MLP neurons of a small language model. Each row is named by its layer, matrix (gate and up: input weights) and neuron, and shows model dimensions 80-175. Each number is 500 + 25 x the weight over its row's rms, rounded and kept within 0 to 999. Numbers have three digits each. A neuron's up and down rows have the sign that makes its largest values positive.
Before each neuron's rows, "fires after" lists the tokens most often just before its 100 highest values on Wikipedia text that the model never trained on. A number after a token or word is its count.

fires after: " d" 22, "raw" 7, " D" 6, " th" 6, "ou" 6, "on" 5
L3.gate151:472508462543515513476503479490484476507484528497513488515546506516476513537486534476574505436536449497492477503495453436530539536499492499504470463479511464512467513487496465502482473446499456544493503540515510512509498505487492480503481452462505475524521510490497531505510488522484507494
L3.up151:471500503512488497458502482487495469518503503515496517484532503468492514509475532499504447505523514466471485471555469450490554493489489487483498532486506469440526497527477466492500544470490494542522511559497514504554552484490547512457501461491522442511525490500502483489462484471503467520

fires after: " U" 20, " V" 12, " oper" 8, " R" 8, "U" 7, " F" 7
L4.gate623:502513488511535438523552507449486569505512479488478475536491463503496495512479486475486506468485491543471498502509499479485561460509505543444481497527485487520490507515515439517501524479499539463521496502479522518482501527556503521469478527464514520460517492533480499482495521490514536518
L4.up623:510518517505491532499500429492512519537461486509451455529534549487501502514457528510516468530494518515504510481515501450454492495515491536471511495526527484486503522506506485553476489511504484496552473535511508538478557526492481458488480542517503514480501477463497491491460507504507517523

fires after: "\n" 18, " s" 14, " m" 7, " S" 7, " t" 6, "im" 5
L3.gate57:499526476491502499497525459489483514489493465498527480510514502501492489490452498503512466520539493550491523452496494486500501502503465452506502489516498520500475456433476453512525529471504533542503480505501528538474495450485500518510494532487500487492499501524503475465506475459450515526
L3.up57:482507486518420479489517418525545492498512457499491459525486464525509481519479489524513502499466506524473519484566506472493535512497501513518532514532454511467521452515508452521527493504500470516563475539502521522533533504522507501510483472480556522509546526539474461481502512484460527537

fires after: " d" 17, " W" 12, " H" 10, " p" 9, " D" 6
L6.gate401:535479513517476486524498521506481514485482530473496514462501458498484554535483489538450501487502468515492495479501507495495503515548511489502470501515480522458512450468497504448502506501466481498508465518494499467539520532468507478500539440496523496488472504514496546524516513515515529526
L6.up401:540450476482518477512439561488500494514511504497457504543464474507515499506500502531450480511470484495500470480549517493480504496524533524480487532489550512496509488536505543473492469515508509463455482502502489510546475500446517512508524483518522473493517506478491534513525485517501534470

fires after: " t" 22, " Kh" 11, " n" 9, " " 6, " T" 5
L4.gate404:487529522507446480473515471518465513499488470460564485487498487505495505465504477483504529448517523521465529484489490529468524460505517508512466508496447508519456504471487478485541554554484501490479515484470513487461535484512492486489515507542473463493538491516513479522506505512453530487
L4.up404:512462497502512510472537499469505492481490505519467511492494450558491514524480480503513478502511529506497510537549471497507514448499458506526498502533560486422532530524521508480517520466529437495515511500482471452503483477527518492525523521510492504493472498520507488499509477510504541471

fires after: " L" 21, "L" 9, " pl" 8, "ra" 7, " G" 6, " ar" 5
L3.gate451:515517500509528493512476476511447502519514475449522485536497493542487512535526520468519474493548440504479510535536516486503542519524533477535496493518544490484496529524497477483523572446514492540461502512495482493502485476476512539459481457487489526518458477447501518490473484541487562506
L3.up451:505498524522505461546515493516509486486523557525493512488468519551487464540493498483502495525487474471498491515454509514528479536507525495449530482489502477491444500495518499523510485480497481533499518513449531488472545496499521537512491535460536536519461505498490512518499511526524544505

fires after: " G" 28, " C" 12, " g" 10, " K" 8, " H" 7
L5.gate742:489466550513539455512456504499486489503505493543476488523495504499500511526482506492496477526453469520487521490483480491523521460472508541465444450528526463523487563496508483495500553495504529506511519470483513532496465478517503519495498484488453557484505489458519485506464502502510485434
L5.up742:485453495431495474515492457537488503528504518468528508514493525509563494505472515474490500509471438471517489518529503501498498534501462535513565470515498516496518503479483448485538471529429480511486477476527491503529470489519495534513498493497495539517496487522467553501515481526478479465

fires after: " w" 30, " com" 8, " b" 7, " go" 7, "ors" 6
L3.gate648:502480508500482495516479493536517523502508530518498492499511462511513473534495486507507523520520431482545468529497506476482527470523517525523472418494501482449514479524537470529509520469457478489523514514548523455486511515506515522494508477464422489505500488514435513502524492506530531446
L3.up648:481475478506472446502500510507470532502544467518515495525453480501454553522532477464523484496501450506509491504524473486495483483476519475486522464514498520521535465492530477508495513503477498496479488529456503510540495500487464485512524511482554547507504506491523469497485531479429533545

fires after: " S" 19, " s" 11, " se" 8, "s" 7, "as" 4, "ats" 4
L3.gate765:468518537508500477487507494488499506499470521518506478483495480473512474487511478489522474480498520521536516557519455488478506524467502472473468531526467528507488471515545467487530515493535512519478475440499501437476512487524482520496503541545487469461512513480483547482497500480499486481
L3.up765:509482484508551528492486494485557488519476546535509475443532477469512475510482490551517503481484515564549524454501518479508487512477479496479498465513464510495478506480481505491511515482524535468443466511516501494509533534489479529510496499541542488512493507537462510480491479510526469524

fires after: " f" 15, " s" 11, " S" 10, " c" 9, "°" 6
L5.gate474:493494475481545507492508502534498516520494482494502481551516495536517509533533514441523517526455502519533548550491466535519537512514490473492468502562493495524526447473505455503479488558504493456511477510464454502503509542548492481518529507430481484508499458533457478515484515524499488497
L5.up474:506463483503523529510508487541504517491513466493466482505510509486506484511512504507498488460495457484479506486517508519540472511511491531503500511513537515532527509564517497507476472487504451474471495480455477491527474475511481514459501477476490526495514476464516500478545510514497479492

fires after: " P" 29, " p" 13, " T" 7, " O" 7, "P" 5
L4.gate386:458506521473508536469466518509465575541515515481526470536472489518500526489490518466495501466505452570460546469502498490524529473506489475496503503490511497497477542490525527506483493510468524500496495489501490470494509506498481491521557475473502484523483502510555522518437487518498527493
L4.up386:499496469523509521471533520488527467533487467482476488477507513514479460489491533511451542523519472487512515497525558484484501488484487456488489476500501499523484521470500485474508516525483521490500533518536545539501492499513462481482510493476459495527500482465509485519525523469479481481

fires after: " M" 14, "R" 11, "C" 10, " R" 10, " E" 10, " P" 7
L5.gate296:458475507515520499567511494515428490486477495497495512518533504509480480519509497489507480461505479528489513490476485518471496444546512501531508494497534481497452479517504477492482481500531520502505475481520508470484444516514529505429532521505533508491501504516422530481473530507490523483
L5.up296:520514502493493500482491506520463493488519558504491457485473528548531506489518505487534471446507461525473491423492505526497486505518533504500511474511518522509501556525521469496485492503527484484515524478519504515513468499506480488510483499528490490493514499504506529484521500495507507525

fires after: " K" 15, " T" 13, " M" 12, " s" 9, " N" 8
L5.gate24:486493499521512490494514504480505482529494562490547542545528512523492528446487509444502518494495476511531480503491490515506560512502504479535435543458504496500522513475528457526512527479528491547486499451497472458512512458473521516496494505530509485493524511513483513500499477478507535513
L5.up24:493456511482506566496561490516459551490510490479499501499475517513498513519504471506496510475493540534487511510464505490545494540509493559471494466536463505530540503520445490489497513517540486496527538500464535506469468488485496522520491423498522445487493492494447493494525510491493481501

fires after: " b" 12, " B" 11, " Br" 8, " w" 7, "iet" 7, " W" 6
L3.gate350:496524473502525480511534508491457526499506476482492487532497480539480462532469513450479460489473484512538482523492485503477494460531508520503473479459528521503541487524499447493500487488423495524499480468509506471474479522524481508519492514476496523496511501478549527499498498514461520457
L3.up350:508515479530496515495546506493451465501491494504535489560480520518487501504470524495439461499515470491507476505477522489488506507556542455487467495457515481459523480568506460510500503497497476542502523512442474468482469531502492459507507466493533509461570513513560470525483530510481456490

fires after: " W" 11, " Pr" 10, " U" 9, " N" 9, " pr" 8, " n" 6
L6.gate249:494490528478468513507522460473480462498465495520491486473491476513499493504465527537521500495583478518501509505451499513498524471496505518470457515543517523489505456486516500501507491495533511502493498502508529489470475483529516530464497535516460467533525487456463485458499490520477556508
L6.up249:465485531442527495514475512492496466500484522520504503501503504505460506489485492497497481494467493485544501504489508490494524434519509530532485466463519527501538480503525533478484512484493489465431525499514565472461497494506527490524470466469540469505521521492509498488452521507514524491

fires after: "-" 51, " R" 6, " H" 4, " She" 4
L6.gate212:556517506504466513540466466505503449493556484524510490509530481501529501504462482462505472510552514488496536466493501533459531537477485505511487477498499510496478485510502499518460528512500449517521505477539394514499498503514518527510494497518437478505526518479489521489468533516472528477
L6.up212:513486533455489526529505480522518480529523525516481482464538459484496543502480525493448448505504499475524508460495527493467501529495510494493540498487456485457539498511461532532497466494455491505542506488531487513519524507491502496475491524526503500455520547480482480504485505527490517546

fires after: " S" 13, " F" 12, " U" 8, " f" 7, " V" 6, "f" 6
L3.gate736:521526503499498473487506502507459521486500511507520524511496498495486478518479454450466523496488518548511488519513486491511499516549548545476499507488512532502485461455523493515505490430516518488535510480499425478460527522507495540560482557464512518494552481514515514492548467489502495502
L3.up736:503489507476486482519503509483452508481474485446518533482517470524497459535469562487515459488487504516490508548508496495469517484457476505510534507501524450508526540560477506532459533484521521478469490489512465518496488514510502459487497507483503496536457471494506484521511476479514556513

fires after: " An" 22, " an" 22, " a" 8, " for" 7, "A" 6
L8.gate265:507508522523483462494489513497513526496482464491513518521457491531474450474495506494508505492523445499461481490485513530540517436528500512490499522483520503551457459482506507505487476510492476521491494479465529529492500530527494543529494492500495489502487475483524512505461448436527458480
L8.up265:530463499496425483432500493526512479571501499460507498508552514517489482532545511499497515476507535483469538460519483491546506510502511528458494508473477519483520542488488523499521572479476472508511488533474504467496492525507462500508494545544516483517497443507486496505510526462504497461

fires after: " d" 13, " D" 13, " P" 7, " C" 7, " p" 6, " con" 6
L4.gate720:501523493523470525511503492493467516484502514503504535496517527491534499531456526495493458512492481523487523469523443447489552526505493492457475452497574527486452532456492458491493500498518511508518502497472478522504491479554506518470492485481475503501516486515522515497508523469492495491
L4.up720:572508502500454524501500452492481470525475514500457529473474535503501598539537495517485506511550488420513490498493485490490511521483530451481499519505559498514456522529469550495525512512533500522532476523472504517508465505484519464462488500466488480489498566515561495505495497468495545491

fires after: " D" 28, "S" 21, "d" 10, " s" 5, " d" 5, "un" 5
L3.gate182:487538484524521533506540501516522484497498495524493492491507505484452547464460525507498518509570455487479505495470507545514534534498537453471506487509490513501514480471479519506531528472481498525493437458505547509511530498487501493568489474521532495538443534525468524471494515470468518542
L3.up182:513433507536460469500529506497486521498516478520461513505527499460514480504441521477483463482430494494500493496513493478525528472484500505489477528514508532475545529524492521466495505484492523517505515518492482486504480525534539513503476552495484484540537510515489522488541510497520480513

fires after: " Y" 12, " M" 11, " J" 8, " G" 8, " R" 6, " m" 6
L4.gate361:526541488496499492529502480521510509522490504474514496527496549487492512545495482507525512456505503501430499520508454516494535500509514497495537456498492529501501478510536523483551498498473512491501510444468502453483510460450525460484460451510502539478495474528478523542478444523518512537
L4.up361:464486516510518499473490461489504458504503499507510479498535483483477503510505510491477485504466485514463471494479496527528532467484511483497492521509503538517493497529472466515455518571520468492487475480531466455495466521507512477484498507458479517539529539492472497504475529505485496497

fires after: " A" 22, " a" 17, "A" 10, " two" 4
L8.gate218:517559493540493500508523501527445527510504506474556427495500458497492444496475547462551485516469486536509519487497455486506530473513509506519514489531477469557476446537527521479495486481500517421488496497517471491480496508510522508512516507488504528516479505479495540495482482493486525501
L8.up218:491453457476456464511469512520504482498495467526501516513567512517500531520524489496490504487480493510522490547475491548545535494495490462560475462460534473469529486525472488482499554478479485470461506524438504478502506523463504479532515514476489496496486477488501531496527475502533501512

fires after: " N" 15, " R" 15, " f" 8, " s" 8, " se" 8
L4.gate459:458488476513540520493508487441481482498519508530510509533543527515487481454495483457486455493510470540490497487516476479465526485478519474537485494537474517474494522498489513503543506475492520549533446537541532457469553512520497490464509507500482474542495487499447492510500510482466532490
L4.up459:506487500515518513492490503507491529527520525481488483545497517510520522500473522511487501541512479521510487508492513471479505514499529524520494479514485550485545531514493534536521495414537459512578485549498500466425511543553461472499481505508518494496462470524462492510499515475515495545

fires after: " C" 21, " O" 16, " P" 11, " c" 9, " D" 9, " E" 8
L6.gate57:489472506507518516504528511480496541513530538519536511487496539497520467471488564510500563479502466481517536447541488521493517460456516502476480553487538488477472506493488507494476505534483515489487463491491516508449517465504473447526516542524508479509514561521545563528471513526534541482
L6.up57:462523490490507489485503495510506440491475463455509507508455506490526467543487526494477524508491498533511517522478511427552535476507499509524464479513529526499490521533497458495503512469542542500539518504504515482496496537489491518499496481481498510529545531503483529496482489500487524524

fires after: "\n" 33, " B" 10, " was" 7, "," 5, " b" 4, "f" 4
L7.gate767:484526479490496458519489515519501469477485524477500438568483486527531505526444496496481482496502442480477523476524468519511497499533502494494490478497519478494465504488501493513518494534453487526527471470498509464517522506491471473505514516466546505496481527519517487452494535517493535513
L7.up767:489508538524520515508517460497496522479521487488489496474465520518469501519519472519491495501484509479511507493530504475505493488485492539484475518536497434483490446475534481526485478527509510463507474496489503521511513479492492495485487539474510525491528512481520498489480532445513472507

fires after: " S" 21, "S" 10, " s" 9, " W" 8, "at" 6, "s" 5
L3.gate637:468436463497505485508452519481474465528508511496511438478507497521468472471513461500466503474476490523502507504511457505471515536484489513475508483495430528455522527497511489506536517498517510524463483465507482453462486542502471491474541512467489477478494471477521521513455512479460512491
L3.up637:496462465473522487533504475484507437522496517494524455494501491475511476551496515499488485505526539520514507499476492492474458466507472486468470489518499497476523521503489462505505540471543511498585476499498528472478541489484509496452523521497461483505486503524522503542540526513479474498

fires after: " D" 14, " S" 12, " G" 10, " V" 7, " d" 6, " B" 5
L6.gate760:455497496542497506534553449514467524515479517499513537527541470524451492483471511477512529518494477522497456509512486504463549471492549511556456483517503525478471497509527499489570485506506534487497467483456499492441498497516520501523482526507522522447481475493454504522506487519484523492
L6.up760:491470495528498522461521534546521515512475530545485463511539516458483507484473511512476513523476507492523452519503498501526507508490528525470530458531481497468531513508516464498489522497518479480509539487519519474497516440538495453522480521531500547487511529488508542482519453510533450490

fires after: "-" 72, "ouse" 4, " \"" 4, "–" 4, " un" 4
L6.gate597:470490490482426503481529499527526529514502467532478529508531448515493487506504473498434490493472459487484546481445527482442507508459496474514500494478480547474522504495484481491463491543470482500525458478534496478531524447476534515531508495513513518535497506480482512535496469515504503491
L6.up597:472466503498480542503505526511527507518519488500462474553485510528543535515467494515517513531491470551466532546539511454537554459513500541474526459509500499566505464520524504487441539556474499528451521466497495510512517554529528476502464488512497512519500480513521537517493561530515456520

fires after: " No" 16, " U" 13, " in" 10, " n" 6, "C" 4, "viron" 4
L8.gate400:492461481522543507521504497479483516495464479504476483523485434500512516481465544445488478477545498494486529507503552510479528535455513489544482491501524580477488499497484483509490499489493518494506546487460487493492479525481494509492537500465496511528550525527475533520469503535489523535
L8.up400:492513517533523502507477526481504495468497533461548463520484508542459541508472512518523507495508504509534470468524494483495509519536461538530493506425506499558530471506501530482520546485503469463465475497472512476480490508492519472475514511517518519513476450498484517492484472516479488513

fires after: " f" 33, " F" 19, " B" 12, " O" 10, "F" 6, "f" 4
L3.gate257:522480472475509470515526497497458536464470559492511524537537490542545520518496514469502508514495431515515519550500476467529488493479480522511509464528539517481498533499540434528519495533524491509485478463512507474470463515500473499534494518501482527443468498486510516519510460515460517495
L3.up257:500495542506520540540515485519463530522493479520490514510465469476492477527483483500494487547468485515493505484498483480501521486474498478488513561478506465518498513534521498509478492506448512512546488490529496551448503513445480505480486504507491546501434485477478481505473500471476462515

fires after: " M" 19, " T" 18, " V" 8, " D" 7, " J" 5
L3.gate427:523461489486522493501527516477490481517520479494516498550518506505455531512457484522505477499544485501479470490450499517498490502514500456524453494532528503493495511514456503475521510517483519566531491480496538499502490465515461550505492504512483525446522471501461509511470527501500524512
L3.up427:513468461487545492471500529492489515545480487514495551577518483470406532514512491506504491512508483535492441497526513447474527516508495530517473479487496527530546531550474476470505540486523505501516523509505495520500502510525509532498526507480514465518520474464463479507510506478505521507

fires after: " s" 23, " D" 12, " m" 6, " S" 6, " cons" 6, " sh" 4
L3.gate119:472518486489524488485518537477443511475448467552512491529494473506493471561404476501485533492545509566486519492519503460496530506519513537524501466544475483525520514480501487497476520477511557492465494498532513521489508475482520538533513523473479516506545494526431539485524523496485541475
L3.up119:495510514490518472467479473524474529445499515548504498524515507504495476533455475523519518503542499508454516478544534469447528491529531534511524475527492466478497494508554479512491509486499483500489526526536510484458516467506471498478529526504472514565526563485500516499540476500512510489

fires after: "-" 40, "|" 16, "199" 6
L7.gate708:502507512496463556520541476520516544499548467471535526544550494498491539511493502470540486511511481488479521511446457530505504477481516490495525504518531489464530483479506505495506514537483527515500487513512485519472522506518530481481492531529501515485481487489492540473466495534527486473
L7.up708:517509520527473509524506519490511510517559465569506490494479453523476522516501490509529531492507453535474507473478507484479587509491492519493563495521504504507530474527467535516491478466455501459499472524529491516513515516516477538495514514516520507522485486457484502468507525491512477516

fires after: " f" 15, " R" 9, " co" 9, " r" 6, " sc" 6, " S" 5
L4.gate613:541518517508511495514555479467487547491508472505523459487483466506483472490487513468494456518496432496472505534494487531561508504508523511487466487543522528511487496502538487531517489486529498470496507487509470515496475530490531519477516478472445499496521502499514486486463536528484489513
L4.up613:480508479423520522472501444503562474518495471474523479462472453506504524472521513502511498456468502540477510488523507479508510536461524516520521508511504500536491502533548480544500475485502480478512504486474465455499541487536524535476491532507547511512486515517456507499481563530472502514

fires after: " S" 24, " s" 12, " L" 11, " h" 11, " V" 7
L4.gate23:529444477512501491520519526512455519453474510508523447541483491500530518497535546474468527490527453526491510574521479484522532514537526500484480476540540475515436477507509467480479535467484526569492517484503482494519492498478503515509511480508497518481478493497514557477496488547476520488
L4.up23:490501499556571466458476488502493495499531517552523543525521511499502474506458494481498460480518516531489480554511483506479519494495460484539510524482481516500462492474484478490486563509494495502461558502492504485512539469477498505512512494503500520428491468510488501521497457529523492474

fires after: " R" 31, "R" 8, " r" 6, " gr" 5
L4.gate609:502485450466507470535565509514520583517434533525490507503499495538479441468489507492490500464491478497485522498486500513502509502505479504484468501518540499472485503532528468504505495524534499483502502460474511506468453492513482505478554483503463496501520497519496534534444490476485507505
L4.up609:474493559487465509518501495468485515512499545485474490461474520500508498548504491497470507461467487505487503479516506527482463468513548489514500483470497469463499458521478476495519453536486506523489498529513494494496507515508501521499466479509527535529497518493526483487449491449469520481

fires after: " Kh" 11, " Sm" 10, " t" 8, "h" 8, "ro" 7, " w" 7
L5.gate119:522495443509517484484505534521486501508470549545479470504466510501507523463470475493464543484525501532516515510493513506492509460524463486497472496483427477527530493484499486512511488486496488487543512475501472503453495501520521503552505477500424503524504497489500481505491482480470472516
L5.up119:475513509462503504478493506469515454514470499465503537531464481493519503479492494481504500447498562556495518548477498507500523498462494507541501468531515488487545514473554497507540538504524460488534445502467507521472542491506480509532521458493481509469504513521481497524525484495490466488

fires after: "-" 21, " (" 15, "E" 9, " \"" 7, "\n" 6, "," 4
L9.gate665:468489538466520513517508516497513493494463518499543483502520501541506530505475506446483483487458505489514514477530425494462515511495537527519489525508523513452473506524470475479455461500493513510513487503505459496509445514529518526482520458495479491475500524460490522481454517528543513504
L9.up665:515487507496477523523495526458502531466532513510518494522474484465517496515475476477495478436540495496472496515498513501526502507494500506492515471503455474504478466523504516461482517500490511487476503547503504544459493562516511530565488465502522523525427502470476474489506542533481544507

fires after: " (" 41, "od" 7, "oth" 5, "," 4
L9.gate618:518491503505510495531487465513515543481477479421546578476511528489492452468510547519502498488501510474458492549473441478500489473511458458482456522521502499429455496506530512514549462484536487500492500495507491507535501508531505508464505493546498498518506500518507497487503481456540539528
L9.up618:479467452507528520487498461498546525478512491483517525501504500518491496469521546522492522492468513479501495508519507513505487489501478481519509490490485505480518492528493523515476480493504427492471495484484501456508520500533532534510463497507483535494507456461496510472518532516510509517

fires after: " S" 24, " L" 11, " H" 9, "S" 7, " G" 5, " B" 5
L4.gate234:490467500473554503428524517494466503525469483491494475547491494491483510489522531509471484466505455502454486539462523496500512440525507462470479506474508509545521481537514460436528506528477476496438530486505540468497495461502485516472484453500528498488477529491526500493504510525498524475
L4.up234:456487486502510496477496477512481526538506494517516506516484509522496490517540508487531514496550498526500493534480459520472524499519531522512505464481472478497496538450493472513528486534475508526521461497479508477504460480462492525486488526466485516477526460528474533517540533509476561485

fires after: " G" 17, " H" 15, " Z" 12, "el" 8, "h" 6, " El" 5
L3.gate714:441462525472514485493515525456524468448510517492507497560514530516481514506495511487501526523475504487496486510518521453514505501515503487508473465496535482495464483495499475491524476487445531583528464469445498491498544495471522486493501517525499508487499494532462511508462490492505495496
L3.up714:498478479494491507498530484482510508499497502474456506458529535456495470464497487521484448513537515446483465501505493531468497496509464503515528502534513500481499489502489509494481516479517490499512462465509474458477458444485559545462480513487511524484504522536470514507509485505491520473

fires after: " M" 27, "ron" 7, " Kar" 6, " m" 6, " med" 5, " War" 5
L3.gate326:484475533490507478529467500506473488501535497475514507532505544502518481479494506503524506473511490548531500532483503505459514539469470474494444453484533563488536525504492515476495523477528482506489536471446479504480488546505476523550511501477455521519433444479487522509494511474486473512
L3.up326:461498534477486473459519483507477494474505504456505527529469510513521520465471510518522467504488480564494471540444527502510492526485481528494498471527528516475503476521534534496453494401529465496464522472489530503513506501499514523523473484537538497500493491499484468485507472426531520527

fires after: " B" 27, "B" 11, "ene" 6, " b" 4, " M" 4
L3.gate104:484449535508543495502524470475515548522475505498513514529485481494519504489417520478497526503529506514483524471502489472487529466506549494534524542555466529470509527469495467521494512517452512513527499495531502528522488524507464514536517503466493505489503465520488527481495453559493455492
L3.up104:498479494535488488495478493497523498492496526471511509460520518506503531495468536494505447528473480542522537483475513507549510520532547545489501511512459500507495546507496453526494483453512488522509508494529460497500501480498441510513504476494490504458468490531533506481524487480514512539

fires after: " S" 20, " s" 16, " im" 12, " o" 12, " sy" 6
L9.gate396:468524531495513492477547514456515490469510518475496512480525490498516524520428532456488510462475521537480535493513479475485506531508512500484478452487457463538500475501553461560486525519528514506484512505510527471490534493469462518467529502477487544476494527533487521459493487478448508481
L9.up396:495471448527481545510515452497494460495508531509470485477525482519516523524487495495462489473473483532478509519505515502500486516499502564482541497544482510530514535522518522465496506536509521520497490482510486501523547466518475487456499558510493494530501489500478529518497500489478515491

fires after: " L" 20, " E" 10, " G" 10, " V" 7, " D" 6, " J" 4
L3.gate694:510528523467533492502510505509476535445482499500534494530477511529483528522485498473485519469503498509444509535510497510511512510537497497516478477488508455527453466498483495479548507513447527544495491465496507503490517489476473473489471494458538521523515495510464511529496498438522524506
L3.up694:491491504512490508513464515524501461491427498500486499525528485497472470535475545517511508457505490447556487496523500495533507541505487496478477496493507476474495506547487478534431479494457473489495515456513511497520462502485549495461501494475533465506512516483467501492472514523521510485

fires after: " St" 17, " B" 12, " st" 10, " pr" 7, " b" 5
L8.gate384:482532537504504497502514479506505499540507494500506461530512489503450505429467486486474546472533455434518463480498498519512542470540494484501486516498497536466526509462562513516534480518478475516548531466508494513496507480504506483508554527476466471482477514467481506507472512499500492519
L8.up384:478496474479482484501481506489507466523484524515479510483493504468527482518502535525468489540491515488504517489463488522493471513524472493512494544516539550487483541512436455520450506469513463554519534501498516453531474501529518468481513514487489492449509506534532480531523524534515527500

fires after: " g" 19, " k" 11, " G" 10, " opp" 4, " y" 4, "'" 4
L4.gate61:494470513479518485453530481492461521498507517496506475515520482471544527502531495483500508525497470480499515548517479496508493518486463541465479498549518514517465529506540490487558550482539510515468545477507480517545439463511457458464477504492471504483458470455446497502526489492485507505
L4.up61:473524472521510536472485534492578491503528483529527529478457505464531537465486518506489514493489507536495505516498510498506531525520521499492495494536486498539508511468507486470512517487460458501505482533554496531500518506503513495491492492490501502446465527423532533508547465498469489567

fires after: " L" 22, " V" 16, " S" 14, " 2" 6, " l" 5, " 1" 5
L4.gate323:499497497491509552510529540514510525481500486483531500534490487515529505504466509462486466502521498528467495524492455482508504512474519505523514472535511487471454539525530482503523509499475480505493508462506437518521502485468470490504533494521479520462462486495512500482500537559492476505
L4.up323:426552486522490477556493512496493516471491429490506495477499513511508535517526518474468501518521492517518516476497485477490476460483489491540473510471503511503471520489487540475459490523498508536552454511483500501506518495453523428486536506444495546494481505490483498503478510538511462509

fires after: " s" 26, " cons" 7, " S" 7, " as" 6, "om" 6, "s" 5
L8.gate539:495485515494508510488525523468465482514486528508496465541519476495477497513533494470516501459495496541535498545516489508469524503531526530483491525505500510536475530486515506483495487507499505476497457467544471471450499507456504536508504476473477488477476481462470485480485523500454537481
L8.up539:458470509513477481497499503473481476481509556499503486487511488546487523509462501537492504502516495526491467525541532498488491503524544508481524495548539495499497503478498501516497516461531492473483473504521482485433523476546465492482470479546491499544514440435522469532486525496463519512

fires after: " S" 21, " M" 10, "S" 8, " r" 7, " s" 6, " D" 6
L4.gate423:506507492469555514485499458479472524496507514486527531534510523481475501525480518473475484500518512554479541536533473517507528564512522483489468499519497506511493455501501481539506541478545510528497519496478517433499529481470493479465515485513480510492529480512488529481497451502513522512
L4.up423:492450484498553495455471490490507513486490528550492524479514452545485456522434495482504484530509485506522515537480524522501468510445518533522488507538504515479576515486529529494527494494460524460530553533483469435527517521563481476493489540449509452509502500503486490511525468514476498532

fires after: "S" 17, "d" 9, "eat" 8, " R" 8, " rem" 8, " M" 6
L3.gate299:483486502505529489508504522425500512492479495521497538541504484509526494509459559491488477518522490543483469531494484501495493535485546487462461489547488531493482494515520516520482541485490489498498491500497512491459526465497543502514518464503469466525514488505509492491519490516494478487
L3.up299:458523525528488463512514475513465524504496472503528509532535483500526496506463529490502514513524496479508496474531502552512448516471504467497497500563544519483470522516532486451475529547470457469492482477490487472498456549534514505499533489467502509519498539494485516521479490531520533515

fires after: " M" 32, "M" 10, " G" 9, "m" 7, " Mar" 6, " B" 5
L3.gate423:478492478469511500476508552507479534477463505477556460516525514524507493508524501470472500460497476502507504502481482517514525496498483509465494511500519517497487464477520495505494483502470490537487526478513487464491469505490480516473501469511483512480467494498481531492474504501515505447
L3.up423:539460506497510487468510496556506481491464509499504490499498542491522516531488483513508526455511461534474483462422532497542507520476480509457530482490447531479489520501470479526500449490499480502506539505520513484491483491476503504525496484528483494505496473476495544510499483479550509506

fires after: " N" 45, " S" 11, " s" 9, "s" 6, "S" 4, " Sa" 4
L3.gate122:516501513486493510499513495524514488503551487487514470554573483490546499506434493483518452445501512549488485489551494464463518468483524501506509460541501516502539482505524486476528502492506496496507485513475495499525531512497494477499513496523476516478520450502479500545527492493440509469
L3.up122:520549518509547464515516492501518517464505470507512466462479525543497473511528510523489514510502520538472472473476521544517489516474530483492523486519526473504496441512515538481490531506482505489526517542487524479497513475492504460479465482538480516540520514450475526522525486525521477491

fires after: " G" 46, " g" 10, " (" 8, "G" 6, " F" 5, " ent" 5
L7.gate467:473476504476521497508504473501477502507534487516509470520519519452472541540505459495466500511482431524431509494493517494527557503522526502500486477533513490513534479487514490507521521465500510521504494488478519507480459499515473510500502479486518514519458490479449517456476488493495534467
L7.up467:520510471467540451496491524473517463483501478466481520490535462516496532491519505481448478491465517454497495495509496510505496495482454491502514483510470504500495507464505503535470506504497489488483488496542462499517491535495508478459501510452465524516504450515549516517527463532504511525

fires after: " S" 41, "S" 5, " s" 4, " K" 4
L4.gate289:484507507496525449504542469504533500485490510523516486522466493474511546468478472506461496516515498552486493517522491490520525529525508472519490525508453511491532502505527485508546519470539514491534465480494470509521468478523489488518501515510500513513518515531512518497502517488485549515
L4.up289:534466524492496442500515487507518508538499524523533551520522508514489528468493558511487514516498481514443502497460501520540504476488502510472493496489499538444488523500447473499521510527547526480465503485481504487505476492510507495514496508506496547493517467509469462513481458476484498490

fires after: " H" 20, " h" 13, "h" 11, " th" 6, "or" 6
L3.gate251:503452498449505502494492488457519501526479472494519496469496542524498493509509481480467475457471511488503489531545491459467553478546510493506451466494464521471489501523501491473533496520491510527484432490520471478494553480480548503458504496532490516445484488519453520505495515483468508482
L3.up251:552522465474497488486515517480504566509500527506475490493499473499489470513505530470478520516530551433514465535519503491461533488510565506516483486516532519465491479510534491487537490510501468552526495506466499512494501487570490514493480493468455533469504512471508453532536552502476485475

fires after: " L" 17, " l" 9, " V" 8, "O" 7, "T" 6, " C" 6
L4.gate575:472501502469496501503517457512477524501463475478535508516536520534471535504523521477498505531534514520495494505476494510484510496516507472526454496538501476461496523447505445513536516498461548476539493507475486471470481461491462512517524564501465535491487527482509517474521453536491518499
L4.up575:477529478557489478510495486456510547528487501466542471518483510527521535497459486513514506510500498499487544478508494473536498457473521509516469553504516498474466509487468489504495489529514515532483520455474472507520478515438541495507516481468467514481519509534507514482510504518506504491